config = dict(
    num_attention_heads=3,
    head_dim=128,
    norm_place='pre',
    rope_theta=100000.0,
    qk_norm=True,
    parallel_block=False,
    init='uniform',
    init_std_up=0.0195,
    learning_rate=0.000739,
    beta2=0.95,
    max_seq_len=256,
    max_steps=12763,
)
MLP neurons of a small language model. Each row is named by its layer, matrix (gate and up: input weights) and neuron, and shows model dimensions 32-223. Each number is 128 + 32 x the weight over its row's rms, rounded and kept within 0 to 255. Numbers have three digits each. A neuron's up and down rows have the sign that makes its largest values positive.
Before each neuron's rows, "fires on" lists the tokens most often at its 100 highest values on Wikipedia text that the model never trained on. A number after a token or word is its count.

fires on: "-" 22, " in" 14, " was" 9, " |" 5, ";" 5, "s" 4
L4.gate839:138130150128151099109136072142144135148110161026167085185142170078093112127107136087126102155180108137119106153131130137105158120148138105118095129149140133092124107136162174165100088140093091145055127129117113094125169084141112112159131081154144161111152230152122148088128142110134168130215103080101143086160199211096087123095137156137123122099158121189085166116113129187142136113129141098144095079126116164127142094105138114113185103135152118131116086126139053173156176096103057114136149162140144161159138130139108135154144117117105159192112127152132144126111118162142167122
L4.up839:177141168086120119138126179115089111157045174094074152151170155143131127091105115170104135161172089149141182120091148095172184081145154124133097095161168131104117120157144196126125146149161079137121131163132107108125134102112098157114114079141145145091115162141068200150154126147126152140160159117112135117163163194158101187153113106214167148107115107058095188176100075175072100154143119153130142073154118085154102047123133128157168109131125167057067118147146120141128130154138099141136091212156179126167180131094092122139100136129105112191119134106163110130155124188129113144

fires on: " a" 56, " /" 11, "ar" 6, " that" 4
L3.gate193:131165106077145141145158198123105158153126120178156156107133095184143141123092211096218144114118122114150141158124101141168125163112117182142185104199149086122110084085170161108153156053129157135112049111137149113145101072155110051096168125138222164123140111174157037145099115182146123129136052091134100119112120138215141154107128155115228148187153132133130176142168141104133163133089129120151145132141156136111116178127133098175164092074150157166181204156131223123098174115100111118148136095118101125097078083142147089152118076155166181098099147151142137138116127122104178174
L3.up193:170122103090134161073089178103149094177124168161138112178112113143112112125158109102148056126120156066081144138106146153170122156139067132165179154139131141147158113163122148122146181066101113191210099169152123179114136135100123172193144187191159143143171078189091159164133071116117114175134120176149143108139115067131116159204082129074149104132108148107152149152133103117123169098167145170118135185165125069146074138131143109160088136076092102159166118141108141167181119113128132148197171142133099127173150120120114071108187080194131135147135113147114077092159131129148065134

fires on: " in" 66, " with" 4
L4.gate671:084185099151192136127170172133127087136120092118094099073158116112124135068128143134098184140108105111086093108159136108152145173146126114151164157081129127121152168073096165041105093140154196160147081068111103097113143127151163141167173077132117130142126149142124158032141087173104127101094211124117112161161076107120115116166109150069174079090106085153166077106173077109055132128076089117098155116148124078147080109109139089125154124138139122106162104085109168181120186113127108178140143084111134179139124119131130100156127080130168163127127056179108144121126132127121125140
L4.up671:178097058153157160127171084069119111180087156134086156119140140139092120131080162118138162173126094118099099133249105072082129059130188124090157103129127134147175133103088136078145159083123176195160155060205106130118146137107190109139102097117159134092118106143135157069148085122091130093121128170134092148145161120132145103133084158118081129155091175122157065136194120129124141100128074160105093111114133130162149154111128128083120131154096145165174124171115179116152158076166085087126126123077159083156145084148138082112161135111119145109117122127119176162104087124146144039

fires on: "it" 14, "all" 13, "l" 11, "m" 7, "ch" 7
L3.gate795:089195130141186099134103137110086131123125123097102131152123102168073138125149137076108144107181132094073127153170065128076102167137077123136196128098124045133139130168103130114133132122153126182130107184113126107121114078181061137157106185130169070142109169170136126116079120110174113190107130134121166147094118253140148154116148093104070127163070104115144062130162101098131079093154134140119113109131126107137127134106084141117116116141135127121093195173086108107162108111112112119119159096053140122123118137159123124108023149145151169127124098135107125123105136139163134096
L3.up795:108087151114130066133149128145163168088141081138127123180136169159129133061121145094164182123146102163145133104130161111102105164122159138087170067117170127160087146091097132085132109140125136126098128120129093130140091151141180133126151085159145129140142122137132153103167126093103099113096082141188130147146153134089140059087104106124137105165142158146112140086100190106143128148098152151100132102194175162083165173114128115157102170119109152177121127128164181091149154143117124157170140136133091063107156119121123117133121142162094161051161122064120114166199155129128146150

fires on: "l" 15, "m" 14, " Am" 8, "D" 7, "am" 6, "ad" 5
L4.gate129:103137142208092115125147113126069091129107119129108138138148095080144136143148150131125122154158162181146098105114158128215094128158143071106173140146141040085089127145104088124086160094120189129106179092099101157140148131171135058151148147114120093145141112150143147129130181086176135104161104110088118175140148150115108160135098124142100138125147151146097137127107133122074112059125158102118151073138162145153110116112098047088131127121120156099129138083130130121148113139157157151142174126071061148072156092118150146114109143148132146149149123078177059110135088148115139090
L4.up129:111126069158145127083133227227088065122162119091157161180167153136150112118131127096208122103095122124135085061121172120109115119102190134126112098108148117163095104109161090132119095117122118168089175123066109174203131133120128126065170115129154127164126147119078143157101133130097110158174069094136123111109120107100118120123105099118130103128124099098103107105198077097152139140107129115151113114180164116094202091110118143146105090179133120151081151115128135171127089165124136130152198152023147139106098108137126128124100166106163131192153102144117083125168128128148181145

fires on: "m" 18, "c" 13, "ed" 5, "od" 5, " began" 5, "D" 4
L4.gate167:118077098081121131150128139116173107153160109106115118105138173124168135122160114137132127119104169145187076127104119181119070148105178136135121151095134117120129161180189118152165095160134135134172104102102149119148087126110141150095119109095106111080075077129164103119161154080155096138097152144121146145083091120142140171169101103172133138124125095115146090119214134101136150160101106098148134109132131092102149116173120041154104176197140103114115169157106179195120125169107124143111149123050126169096109116092185158159133172177150125164128085105094178148151065105134131129
L4.up167:110146095140151140120043100135140144172143167103148118114133110095125112135078089118152110126168156127145166158047141088146126162127169113143118150094128098164080136156122160165149124137085130137123114097131141090135110091097100159125150125160129132138093176113125168126126209108152114138118109078115062059138122122091123177105120139167171116092184161140124147114159125145149144155114140144098164138124163090087159157078123109094149185124099133088101135100113118163099104100134090073090129102115080193099173118039152139144178156100167179142122152062142151132120149193106117136

fires on: "l" 14, "id" 14, "m" 11, "-" 9, "od" 6, "ap" 6
L4.gate495:119152104170153125119159125127098104152163096105097118151144145151095138086065062061182144210135139089096144173127048150092146156105133100123159145168133095148153125129113150138110144120125148143056119120189093163111133107102117117173191197092131121084086129135146131108108134073173137085170115156148107053155066114178153147112149124142139125147145089170116130124148146199116126145122115115136080162144153163168168135199140150089092115125183101092127175179155112142099184156169140164106103094112092130135077132144105164087047149171241113132103113194142106099112157076097137124
L4.up495:153140142159097094099159194123108116110099162099197118075125092147055079090121155103157117095117134090131173129091078100096129135125082148126094111123130102116059108133148143099115138103102132181144140104125003136180138109129093151147157176129155125101104098102183087125123092128147119141139168144127062095140060177139144091073172170092096132120104162087126097141119101138083107081099147084114175105229082161157082143104138107160162125076180136165131058114121216084120109177134104161139135083111134131095155136096100148148127169157094148183138108126147155131144155164174166165

fires on: " and" 30, "ast" 19, "oc" 9, "el" 6, "ime" 4
L3.gate642:062121162100141120113175140182198119194089072115163167134205150141195160146088162103127125128119119133087130111122107165115138112106186129043159120114153107137100091156129154069129115163160167134128136105054110095175112150110108171140140104108186122107095139144191143151112134138084165137117135167138058098076175120145114119113127135083133151103145103111134098047095211146108171169149112115123031121096133135105156134076177136138163123096153133122188151101123065144118152150114093149088157134120148145073102155128094167110113174116128140107132140165163090126155089065075100104
L3.up642:100187144161160079157123048114118132164125104144095123081114166183179128103172154106098084137145156090081146144151106145100150121154164105138124123100132140168193123113095140102131171069136131134209134146119141145122168101147106192133152103093154130148120120139114087161163138143041125168125129193176093161124167117177127165100087124153134114130138093125112129093087114098116099112166157154175130103117171190147107203180075137144069125170164157080125102127163149164134135172155127124098104158059107193143076094099121107092086070112135090144203126141124124114133085126154134177

fires on: "b" 39, "-b" 18, "le" 7, "st" 6, "ab" 4
L4.gate582:140140115149127152100120132089129049159122071135120185132143143096103065087200139117141154128156133127134086152173109094157179197131137086112125126131111078109093169094099101146109097146169104180132164131111134095143073121099138134119183149102128116136175121131120095085087194127142141106155105107126133105105097191104111121169173114122151111137071137163179113124123126074085135109115120095139148152169185128093124111198178115125055092143177095093053110096173077153125136129116087121155110157088132123090140119105140163100128130096165127161138094123090136140119113114139157151
L4.up582:115075134105145138208169142119151172143107077074151087120095129134123065089172134144084167136136160106087156146106124099159161121131113117132142106079154144122138162115087181176140164110121147140123120093126130113084094084134165173133151106089123153120139107176137101182109169134103106141115142137080114134111123155132123107141154166200170127103052090102217134117187119167156106114164131125152156124091151205093131110194108130188110167172134059091154181121179114137158150095102140122160153106118135202151146131101138090088137173082133136076110103078140120150167107091115170140

fires on: "h" 15, "z" 14, "em" 11, "j" 10, "ce" 6, "ood" 6
L4.gate164:171125110184069173087161105160111000114151057150130130145128160142106113146118144075143119092119039099173088163105120143131158135134164139166078230063113075118096148136066107127100157127161133129111150132143126153053143126152139179144165161172116122095111184141146116093091110108128084112154164172160092111133074167094135138100079117116146134111122138119141139140131183122195147100087185127123150132144075128107118114107131092173086108070123116122112117224083126130159117089115151110118168112069140114156117145091093102124179021075181099140114107128136079149112164059097168090
L4.up164:125095117144150183125119143095087145108126152131144154112150146104132145108197204123127115065096112138124091100129108114122095129116165090138089064122161114168073125115126064125081211092156156132129127152112144190128113158163154095184131116138147215129129185106113122101134145108142103149150170139140127168136085164150123156106145131076140171139142123107144125164173149146154162119177141144118108107099108144049026170138115124156117074102114122130107135137121135092121164060134038110172101144155144136173125083144113129056186149159140154068192151082105135091102086150164133139

fires on: "s" 11, "e" 11, " as" 8, "ro" 7, "w" 7, "c" 6
L4.gate575:099089137141072103124139156135130117199117114150138107190161111167089147111096111118024116126150151162107125173068116116086125133117162189177109123078126102165158149097180143074121134141152059076062127143106127127101165183125066159095133104099132118143165094147102080086134111132136129098102145118090117131134120116102141142157190089133084175088155131178119125151091080136140095161138164150167116150125162137094138135104173143203135148123134108107136124140137129086127182152159138149090179125121147084158076162140115158119181100114111165130094074161157210128088129075099120132
L4.up575:137079124125059125131133143155086128145170132140156109072117138052124139104088111113112150131134113130143171156104128123127152132090190166129182133122136129166077154061099068125188144123071119143106116117170117153107124088112073176146129081090187087121140123121154103134153159053178116085159139163131133154196125101159097149161172105127020121122081068143100156149152052154132140152140099144118130147127136151139143112112133151146106099124138103108147169097119097179134126138143124150145133154071082078118134111070112111107140048087112128111113114122140170089158138096086117094

fires on: "it" 17, "ut" 7, "im" 7, " left" 7, "in" 7, "ur" 6
L4.gate217:145162200167134110132086168108135166138160185119102154104154088130086111143173167067132105060152096109115114162177138102115090196141141101158152166133145173133168071187169065163131164131194097117107087199155136138120130080149165107110128124121137163148185134159128087127083082127154088110148105163094141095173201131092110092179129163112150167174115154177099158102104178132126128099132146100146125167105128145099098143136130103146123145116119109140158131137096137146163162131138124085097143103175102149183048101131144112178114138094135179124167138163116082122152110139176122127
L4.up217:103073162175117096120094103100116216129096139121123124057165116119073173150133081183194147069155105125109096117139072134149135120106102141127133158145114148154029118144132183138139151102141156174147187127163108171144177131093103146141120150120220117119162103181127136153092130147143155185132156178131144151147135143157108087190146114098183121146116122161161147138140094126146077086116108133054147095073188129140077149051088113162107170118147124082102185146176177082107073118139147161124124118163111138191107202135129144097118119116172153137117094041141110139082156154142129102

fires on: " ro" 19, "r" 15, "ro" 14, " r" 10, "ok" 8, " Ro" 6
L3.gate269:099120089126157068147098081151088181164134147183140069157143127089137138150219102120129062111128122093131127099081100155094139135154101168137158146141144161124184113137152098124170071053175193156114106136134120143158187103124161082093155086164103057120128143129142113139121161154136109120089099095096071078125132066164093149118130142130126147129186135070105121135163142147124131098105150076102138134122060152122140141157085174116138168113177170184140093112159111163099165110110197144122066084139126068118144146108108079203127082170130145135129090117125152109107111129133138095
L3.up269:115116145120053143102107116089087129102117129154158158180160111164190080139111141242160105165168133084145107152105049077122136120098119073182107118239092139182156134127054135125108117091095067123075104125077110102159057134118163146100140115102106145117143135157116129120087071202102187130151096087130094101115146107157189128146115153166081149157065121118129175134123168190145132143133140101133141153161148146114130075135138165106158118150118098136108112112176153054075156192141134098151166126092147114119180141125156152068105141123149102111151127096162134161133113140091108079

fires on: "d" 23, "en" 8, "and" 6, "n" 5, "ol" 4, "ann" 4
L4.gate884:120153109118172117117137179168089139155089090106129124079181130108122154163141187036149055159187076118129101171119117126172167146098130099074151136150084015161183112156097110181172104083178111125111154102169110091123122083183148088142126125111053120120195186183132134140108138103146127184196112120135182114154083149143102073123106137146133127164108087150165162144125162160095183071124154059134171087123077159141104140133127057137102124156083128134156100134121069138128121137077131147115084169053207051097057164154176118108146154148169114168109129127175144140095144089133086126
L4.up884:082110179182131112109148118158126130122095183100136109175175139134123112168190103146169112094162073105190135104098154091091182091127109103099093097168134063148116145156126110176165095119243169139112137090124153114122089088126164154103101084166070127165172110120127154129138088134174145090162077126092122082131092135229128080097112157119139084128132070063203122176095170133100129082103132099135147093142115152111067168183097089102117151118165114140126154137159118117144111132140142114184120205092165114090158129167146084077124183131157148148169156089157112130134108117171177119

fires on: " st" 37, "St" 16, " St" 13, "s" 7, "st" 7
L4.gate153:153085128145143089119115098126079126115129145131163111132156143165142123120131172098137136135116140135088087148189159137105129125093123147149134125152085162126132162162157158113158092128119116222111212125119072105110123171148145149164166116157112060170142154133171120078141114106110135154135185128140116039149119135149185115139203101109189110149147083132154105124221146086095137154133136098110085130125126176103122159187068073085122168111176128150137198103088139076112104112112121121159138168112204100131164120102098142143133096132101095131098105159101120157150182048142067153
L4.up153:065097148123152053166140119186128136112156116136178160182168114095120107120155121154121164243113133174197091118132157118173169110154156103093165131144086145109104143056140120145154072069094032159159080146137078106125152108138096134062119118106147140115112165140161115126167125124143144185163144177134105129133107019109087138151102184104136118071109169154117182112083083138129092146143118118147124093119117190237135113189145103156105138148138130137086147154131020108172158076153101078175155148123121147148168177122065102091122055127150156132092092102108138149151081158115131127

fires on: "le" 15, "n" 15, "h" 8, " year" 6, "and" 5, " week" 4
L3.gate488:090135125101138113161124133157037124133141081119111106130094156139142060153125144127109106092180125133104115152211115108129115190124121162146182142094121155104120120138155091161164111159119073200058131166126172141139158121144140115111188129108096059118114096176121127089080133153130090146107117056151136105071153181112097126122120172085169103142103167153132067100133156152098170180094106131164132154107166109139170143156131097139191074157174134110140127126113124138153115145163106101141158146154089097167127144103139106178056164114159151102085107146073131120160176132124110140
L3.up488:116098124141200094149129123089141159113069115086189140083130139066135065113089118124131107087140149042097127160097160116109150108057164108123102137165101114130128117114113151181091114129172085151176181128142158088107128131078100184096077085141104100099123119153147122140164113129141158110162133165077091079141133150148118126099137130139101115189103118111120104115093117149085163095099096108096129131198100155144165107118119083147101033126173108137121097162178038121142120079122113059118098185084175104065132102108168099098084094139115125155150142139138129189185134139120131114

fires on: "er" 17, " with" 14, "b" 10, " Votes" 6, "en" 5, "par" 5
L4.gate704:106147108041152154141137126117119188158089110129187119094183095135132155127125104111076171123133117167093145166041135137161101161105202108110093107142139126135127172142076101106086111083167121116115091170140113115134101121155129123112111138120161177121074165130154098161113122141128090131075090139114108027108157086145182113107162164123116100094133167165107153121114133147177115103118115142117139095089127144143077096091219156188162091078146138125132104144107096135086112104129045097173132113142117168163108131100156094113158125122126112084094083158136156220131130174114109165
L4.up704:121151172120197132210110142104155151096190104151119155099108157133194131106135099116101132102151105147108133109157161089103052129149105138082122153125113128120193160097100189107108132116087140161083081182122177142155067116083123093094154103131123096113097129174128096200170156137117183117146161150156173127095131124171118122076050158117114132088140128085146156191080142092171116180208128148154153155071081170132106135110160144112121159117127148112149115126205166101063163185135117133149140094185137141110129142148114088129131129110157138152114086190197115089155145103094087062

fires on: "er" 14, "d" 13, "t" 11, "ert" 9, "ad" 6, " s" 6
L3.gate295:116119103160081130102151103165140084149181102135192107179129147121163064111152165122089107187124160141138099116096130143136069146182151161119162138205084144158163096118169096136055105170140150171158123052135065138164111103145124110108148155187095133153141115105112124112130117161115165125139139118144145054128119164052111147203163126196087144179111147153133087131157142159136118136123131173143090143111140108158106125114166128120175109106096120144100070109122158122116168093122107138178147119089120118117180133074114167097162099102110187164126133134132255160104136125120078139
L3.up295:075131174127137072172160177160108154132163118122160113096136103145122143102123120078120132113131128120113118141150173144085145164164116160180116116135114173083135140137073091069138188177120107125170128177095169092169081077121099152118153136098120116105126102126121118094101152188162161129158115096183126054103138128103102127079145117078156151151153162182032149177103169139111146139108166149174185132107153132145138077101098111100147173153137190089155186139104157185101079119102193132146156076154149142107131038117135162105073151166171147177150102144146077128142136075162118146

fires on: " pre" 42, "re" 29, "ex" 6
L3.gate616:146077126200097088095131133162127129132138167149102128079133116224162098134123061099111096133101182109149139077151113130113140090116122099136131136139110093116156128110081166104088192142110118195080117125093066129097133076129076151120174177140132103125155138134180093120109102071129135172099083107123052111113203115126142130188190113112137145144115190149215113086182157118143122057130137123148123108109133106174176068132131107120103178089136112203128118120152097132146155124090188173178129132075172115145099137150107164124126139089130155113113135116103139125190125082140110071
L3.up616:087107152150131199126131108130106141156110095151154117188126132116090125116131140124131157137191117159130132129096127139118131147104140148081101131136144130143098091089107153111098120094098109134104202198106198154090165111116152118074139115180176119116187143155037119086114141126146174096198103125111148144075134147129092047183138138115038133143090109129183087175127170137133095160111060138114125155138095129111164113145093120121105188104151153120184182075125123138108127130126119120075163181161164083110094158117168089095118129075094161153133126183109137086107115141169106152

fires on: "at" 19, " a" 12, "i" 8, "it" 8, " leg" 6, "ly" 6
L3.gate3:131154150139102072083152125114098166197148125131184107092129124126169124140113169165130102101147144103051118141127139146151107128130123166125157158166154109093132112138097147118095093118068110162065135108089141147147099202144101091134095117096117187123155093117123104127106123162127194094143113099146136091133109086095139176136147201170095135200127186165102151111099101083115123184186121147125149127088132193137162103139114123164140086130109162159171184133107091107135147097083193173070173135123147079136174135108072095131101096121136161130117089112122139113099200174099106121
L3.up3:112158146099113171106083138145096104093116101109131107117129112122163120120148209155111155126118166110093176168114131122122082159151140120122141086103143172105146174155102147156155192175127167133092115121102105113121082081060084154167127163123072116114140181091122156107144154210091141120118155177136088135153093171134138112063136176070169123122128126124080145138155165110105087148146142106102136130126090122096095100153100121065215074183105134182108112108116084182078156154137137147081112129095056142139116107170157173118085040186131110130145141169151112130116090161161160105

fires on: " ro" 28, "ro" 22, "ag" 10, "ou" 9, "er" 6, "r" 4
L4.gate539:089142116116093173149113147123178137172125113148159119152113101125108139149131079121107096120130093112163112176085144123151103186134120157133113145157093169093163119092102181141106187111063139104080067151093068105204150114086135130110141136122145149148166094035227122143220153211092113134106105140118103095149133136078125154118117170189128134124213120136170122111157093160110161124107085062121096151094140131121152086123124129156159117130167120147106147121154141169160154098091130143124113116108130126151101093068102114195116061117178105142132034180110126159101155066168064116
L4.up539:178078163037134125139126111132184157125128096124105103162147149142110155157100148098140133142191162169093133068116119115156102172169096139154112162147118145113101152182118109067147074071150122165115130177108153150146084120061137113176024070156079131139119094162100123165157161099048117118173108111135132081146181143132179124120085177134157139142185101045100158185174127145109104157088109167109156145060103108154090121149100119130122101206146146077148108136160133156122139145113105126117147135194152065128054126137199103113130161194160127138167099121101153140117117123106144118

fires on: "c" 24, "re" 19, "l" 16, "n" 9, "un" 8
L3.gate726:154105176137115095115103090191145138095116161153092132124094120139151186116172126109040074159103157142118105161135102182120145185199102092158140153127056127130202171163116117101119127165114177153100169136126158145179115160144094145095181153086135079140135111149157153193119172162080166123143095125122103124075149160122084092144111137108160146099111185135160178166140180113066144079104174125125184142084067111139123151143118120140175102081104064123135108144117149124126137136085113203123138114128116102134071103143102162146126133129100140138115056180183139175091147115136153133
L3.up726:096165200121212127213150129138046151150120144128107156134157124129123086077187131180173121113104108130142160155119081166146104173128070104202145125146115165118138158105101100101131141121091127170099113111130113097169081123141150100050132168114157120128136170085094141164157172083135111105167133125093067173152155131156104135140193148087077122126131153112152160074122145174118094087131113110147120110082100102102168143076134088183138166138176182105123129138166152117085097132130097156126117177147150188093104116093019080138079123081145061178103072110136138146117135124052196198

fires on: " |" 25, "sk" 13, "k" 11, "ter" 7, "ight" 5, "ard" 5
L3.gate651:141065111142136123134215117106130123150146085106171117111116177100192123143118111120143144158169135097175145123155100134150086122157106133143142159189115100048080130105094094139097099122140119167122110108127173131156145144080072099114153157049092040104137102132199107171138143119098150140148079121111123054180105158034206116066120131099169200110121171135122131136170108090155200097076096081173130104149174179116139130146115157086169116126138102155138126095189145081151159143095193086118143114078136135122134158124078138175166101090126151143124142131150125118077081108132102117
L3.up651:144064173066126177174083131132169110137073067117108134138088094164161110110119172077070165100132103117115125167131123147155141066112113107105142107118160095112146164149140154111190119122178110136137147123156217124124129153145086089141141109145083172106126109145160104164142120142161104041109083152121105123117096109094142134137111122097160140165166065124121087139077106130068117146148146183148138036139131139145081082155144110073130120150167099192150125077151156201142164095164130221072156147108136127123104124156132167140134122158078082102113198131074136142173148092168166109

fires on: "an" 29, "ap" 7, "ab" 7, "v" 7, "and" 5
L3.gate234:152147119175145163131056151141172048075119132146186122119177113125151120132140128164111108132167151111117099146118114090176124117136133084101147101143153092158167105098140184156063083060172101130139084119178131073130147129129153113109146130110140115071134151115101108062093112097097148121157156096188119146163088116191055112114040104099159128114124090131148166113149176122129131127091125101159111193078207140123026143099167098088092163132149074089164109089159147125131133134124105182104155153093131084080090129151124110104126109156155199124143202156122083092132110085125068137
L3.up234:129116117057114095143131210120097154139092112168144114044084120123140112121166134150118108086114113077130163099115165139187094146083112113097122166086100121120117119069145130150151139137128103104151100173134128106104144138081083114126119141126114112157120108153166117182131162119123135167143113154145155152078136109125048147062122062124140139160183172168122115127158117127151135111108122165119197112059126143154100112125159074098123136121145123132123161131100111105148082166167090124146102199115168095117075048098093136144150160125168119145108111118106131114135089123114078123

fires on: "er" 22, "and" 15, "ell" 14, "h" 11, "o" 5
L3.gate933:129171159135201112120168132103153110091173112133112085172166172108165189073086137077146154130082136104107098085156148104162118133071128171143184145070140094100148139165112125117167139095087135164088105196185125223063105148122168170157121132083139144110099162165110070111141112134121149126083143088087100112138179144114107109128116106090162160112177134135181087136097154102098135128152132145160124088122113131093143143125172087121157082095137108139103083172157059174141157118075108128137091094153090142104119089120169198112091110158168119154094152136097097111149098125127160103
L3.up933:147207079131158089154178171141162130142137086032095117091137138129156124139073150153095147066207123158074088087094159092104137103105180109060168129135118170137137144067161130146139146086194100063090158178162112119144133148136115101118110100131132115141083130100084132127115113110119138120112136124201191105134123180161133131169143033138127146167170125117122058087045117128110129118090147162108117098149125135097148180062122056168094098199109116127142125148135069099142100152147084163090106113091122138140119187172160134111107189133119086162093125163151123136131134182161106128

fires on: "b" 20, "it" 12, "s" 6, " You" 6, " Year" 6, "eek" 6
L3.gate924:123181100158103148183190108128067120091101078124117136088165142116132133173123138154111122145105115184101105106159115162136110094184158111138118119100126171172164150155195100126110079142122143146146113172143155128137163077096125180148126087141126123145166139149156214057150217149082082113117153036189112148113170104113065109135098154164111112106120139137136104147181119081083111168138150095182118178134103192114074162097139114071130110146115099113141209141186107093094128134135098093122137123138145101168135118108111145182097078126087120192133108113160158098115140125143166149
L3.up924:135164129108146093160135134090143082193114120116151129130126096155141166104113133092071255202105144126151133166108132085087128158149072154071073142135126131149133109103119118122161116165095142095085121158164172103190101105142171177128161123169152160143147202132156167120133159152165068108134091173074121117144156081201143174126110168106116076079064142101142183117120109083086112049159097099142138087074076098104104121128109158154160096166123163100160123083066109168117147116130158088134101166208121120121137093136146127158155117080197117139127173127157120098122116097102204124

fires on: "ed" 14, "ating" 11, "l" 7, "ate" 6, "ated" 6, " in" 6
L4.gate204:085137153129110121146125080132149152128130111123111144142147177134137076109157160108111138113133170166066143077159125161191108149141187110122182106101195156102143112119159105173144118161158135066136127149096139143124081087117125141068171166126113077198100110134079044117121100146140134082141150095116096107195094108098096114225151136132143057112112137137113116107171118113100148087122152163180148154155176176158195168164102073117159151160151127134124170114071122090151133177096164092173182081104159124160097131136099152184098127062117126153123127173151091067129119126127122156
L4.up204:142100066170145124161169130118105157104117122157122170104114130149140106138095121142121148134132133106135135119184096121105094178238128197109185131123140144104147100134150088105099134126129106114130125113187171108138145137115184135123114095129155119112134121137195106075064068125178076116120155152121135100144115082197144121148153164147132056133115111186110137079154170139113114155101062107086126104145185154162099102115154126116162126162099066185107111193056107087115155078156178107097143101161087148165132109109110141103119108144073061123126140045191088098111153114138115159

fires on: "ar" 15, "ain" 15, "ard" 10, " Star" 8, "he" 8
L3.gate612:111156109135165152177136151115101169114148101194135201145109089139069143108195196107164159150177089124057104177174095170086142161177144138123136152116155097134140087055085149133097068093089160115180133136154098112136187163164151130152104130139171140143114133125119129106128146126087130134085165123122112129086142166117097133138089061174101155091090121116142150145131152158161120120126099149078125182088220154149135132118081161130118143141138116101156131102149097145090120110151118075092092167129083123100132095164077095086072110198088090227137134107172103128125169141072135149
L3.up612:069173120194150124161173143107124170131135097119114098140117115110157152153112140122122127090093110111102123117096199139130085098145172150119154108146110127139123119095127132164131096133162105159145133107154158101181161151120079137166100150135108087106129063184094127107106129108135131151109113107119124090129098097184172096224146146108159189085111139132150079125144143109121150104114146180075089120133113102136151100088116117091153198108118131082098162121179131094149131119122107144089116119150104107189108172140063142115081120141117108142152093110120204165091115121148104129

fires on: " Con" 14, " con" 14, "ur" 10, "h" 8, "ood" 7, "ac" 5
L3.gate518:107109144146135126111142166186132101150121159116080119115144030189140186078135118138109108142108111147142107087138148141088139142128206092211166161092091148138175092175115137154125165165098159140125102138096092056158153115122160134124115136144089104070116120174122085074142188083147165076124110140147129152118112175103163155164136117165085170141127135112151139105134155175116104144086102138130149115148140081053147076100121139157128125131102134149124126174156132145128146089126081154095121137109122185165130149061133115063116136147112132162158142136162141146131160113142201083
L3.up518:139131159121150115105173159148110181131157149082128118093126092178165120094182148168096112125152099133138128142115101112118141105129099130155148185195104135121146093105118126089158245090118142135106135111174152136129124148106140101166084133172103124070114191146163120065106135141083142128156168127087109185085097166148126104103134142135102137131125144138134089145147128102216139132103196137180179148097105166103166112094155135063128092109125121120134106143125084112092155082118117130164086136165146163141119157120105113158136139074050137121153116133189151090113127120092146132

fires on: "r" 23, " was" 15, " is" 13, " are" 8, "ode:" 6, ";" 5
L4.gate719:137133118177147085087142154200108143149113141104139099136108120123111164097109143179124126139094105072097145118148125126092135099121156102149172158087106104085105170144144158115135093137187122155148082193158086187085111175113112144115152151107099149134165071144135134153146225162108181132100160101161080146117099123100157150142128140125160144127081098119135103128183192143152093183132059055151088179122114143154161104190152084090131167091153142130132157156144086117169173185053102149133157112108163121099116158137160144117166098185128083191125102194119115140137129163121116149
L4.up719:176144089189141153110113168208139116110144115154146113156115144133136148138156096155137196135143169111096126062169147100124109113091096165100158135124098122156165109106145117105109147108153174104118161155193140168119138166148075199091168132114153158142108147143158122131110141102012154135119073189097152168128115111094151153109085145088122110117178037104116093153122118161192039128109051130155110189140123141175132104154161156147086132057129076148168081117103091129157097119107158145118091153195154105108111121111086108154163118171113119088186170170131100102044126088144096064

fires on: " was" 28, " is" 14, " (R" 5, " round" 5
L4.gate1003:145120136128061121083155091110128197153139094165114138134086149182192175114128114166125134149064111102111140115124138123129162099103154081154144155117150133168120167166105184100103109106193146098174120118148109132121078082170096123077108137178096090134113078142126105127143141169122121075187155153147094077159166083113124165084125119139141116160112140143180164064139157081124054098153175114147144151146143229158142079157126103128113193125142182141101131119091139132127188107098086110096064205070145135109082103174162136117071075143153141145199105161134133099171128107169138106
L4.up1003:159167192135174118077098083104091173119092202161174105089094126098135128142105103129147110155056110165106105112100160110124126117165131132130161145112103110136114105082133161123095109111147200191077109105107090134146080107156059065165173154143108133156076107102130148154099091120157131100101131099121101128088158179102096087095082108174125101125110144146108112110144131068176108059185190095118129183138077099184141167164163122097181041091057121114095154118116112132144113127141148151131147182094131109106146122074131141166116148142116126090120133162119148126107073159131098075

fires on: "i" 57, "ert" 7
L3.gate51:141154135133047125092143155102123069199089121123117108087182107165168142131123137083230130156086156106111128090072161127085158149131121132158143076098123119108112163176107096088097151079206098169135084129134119104133089148033108118176151135096106085106065179135209146065134133159175113131177126047092102148166155127125194135081177091137127141118133133125122073092164186091112082202076153107122191136100087128125138103077150093104141121107140157125137150131100146076122094076154126138116147085123146114097108093135115104103148122140131113163039166154111148080136102154132159115
L3.up51:140141110132102136156108161160136129151111118120150154131165073149150098082080139115181068110079147135135124131141144142177107111167112170181142176153085087152094107150123130127153160151120110167109124099138142070099195136110134134095145121135169111145124100115140123105129123119110231151135172150097111115108090105097164105100154157105118136123141195135125153174130118181099112121136132197174115181127096112138121106112110168064175071099165142141091055099140131141116142157112164176104147152106126188126100168119181155116114163158219153121138147145110067124107155156079051125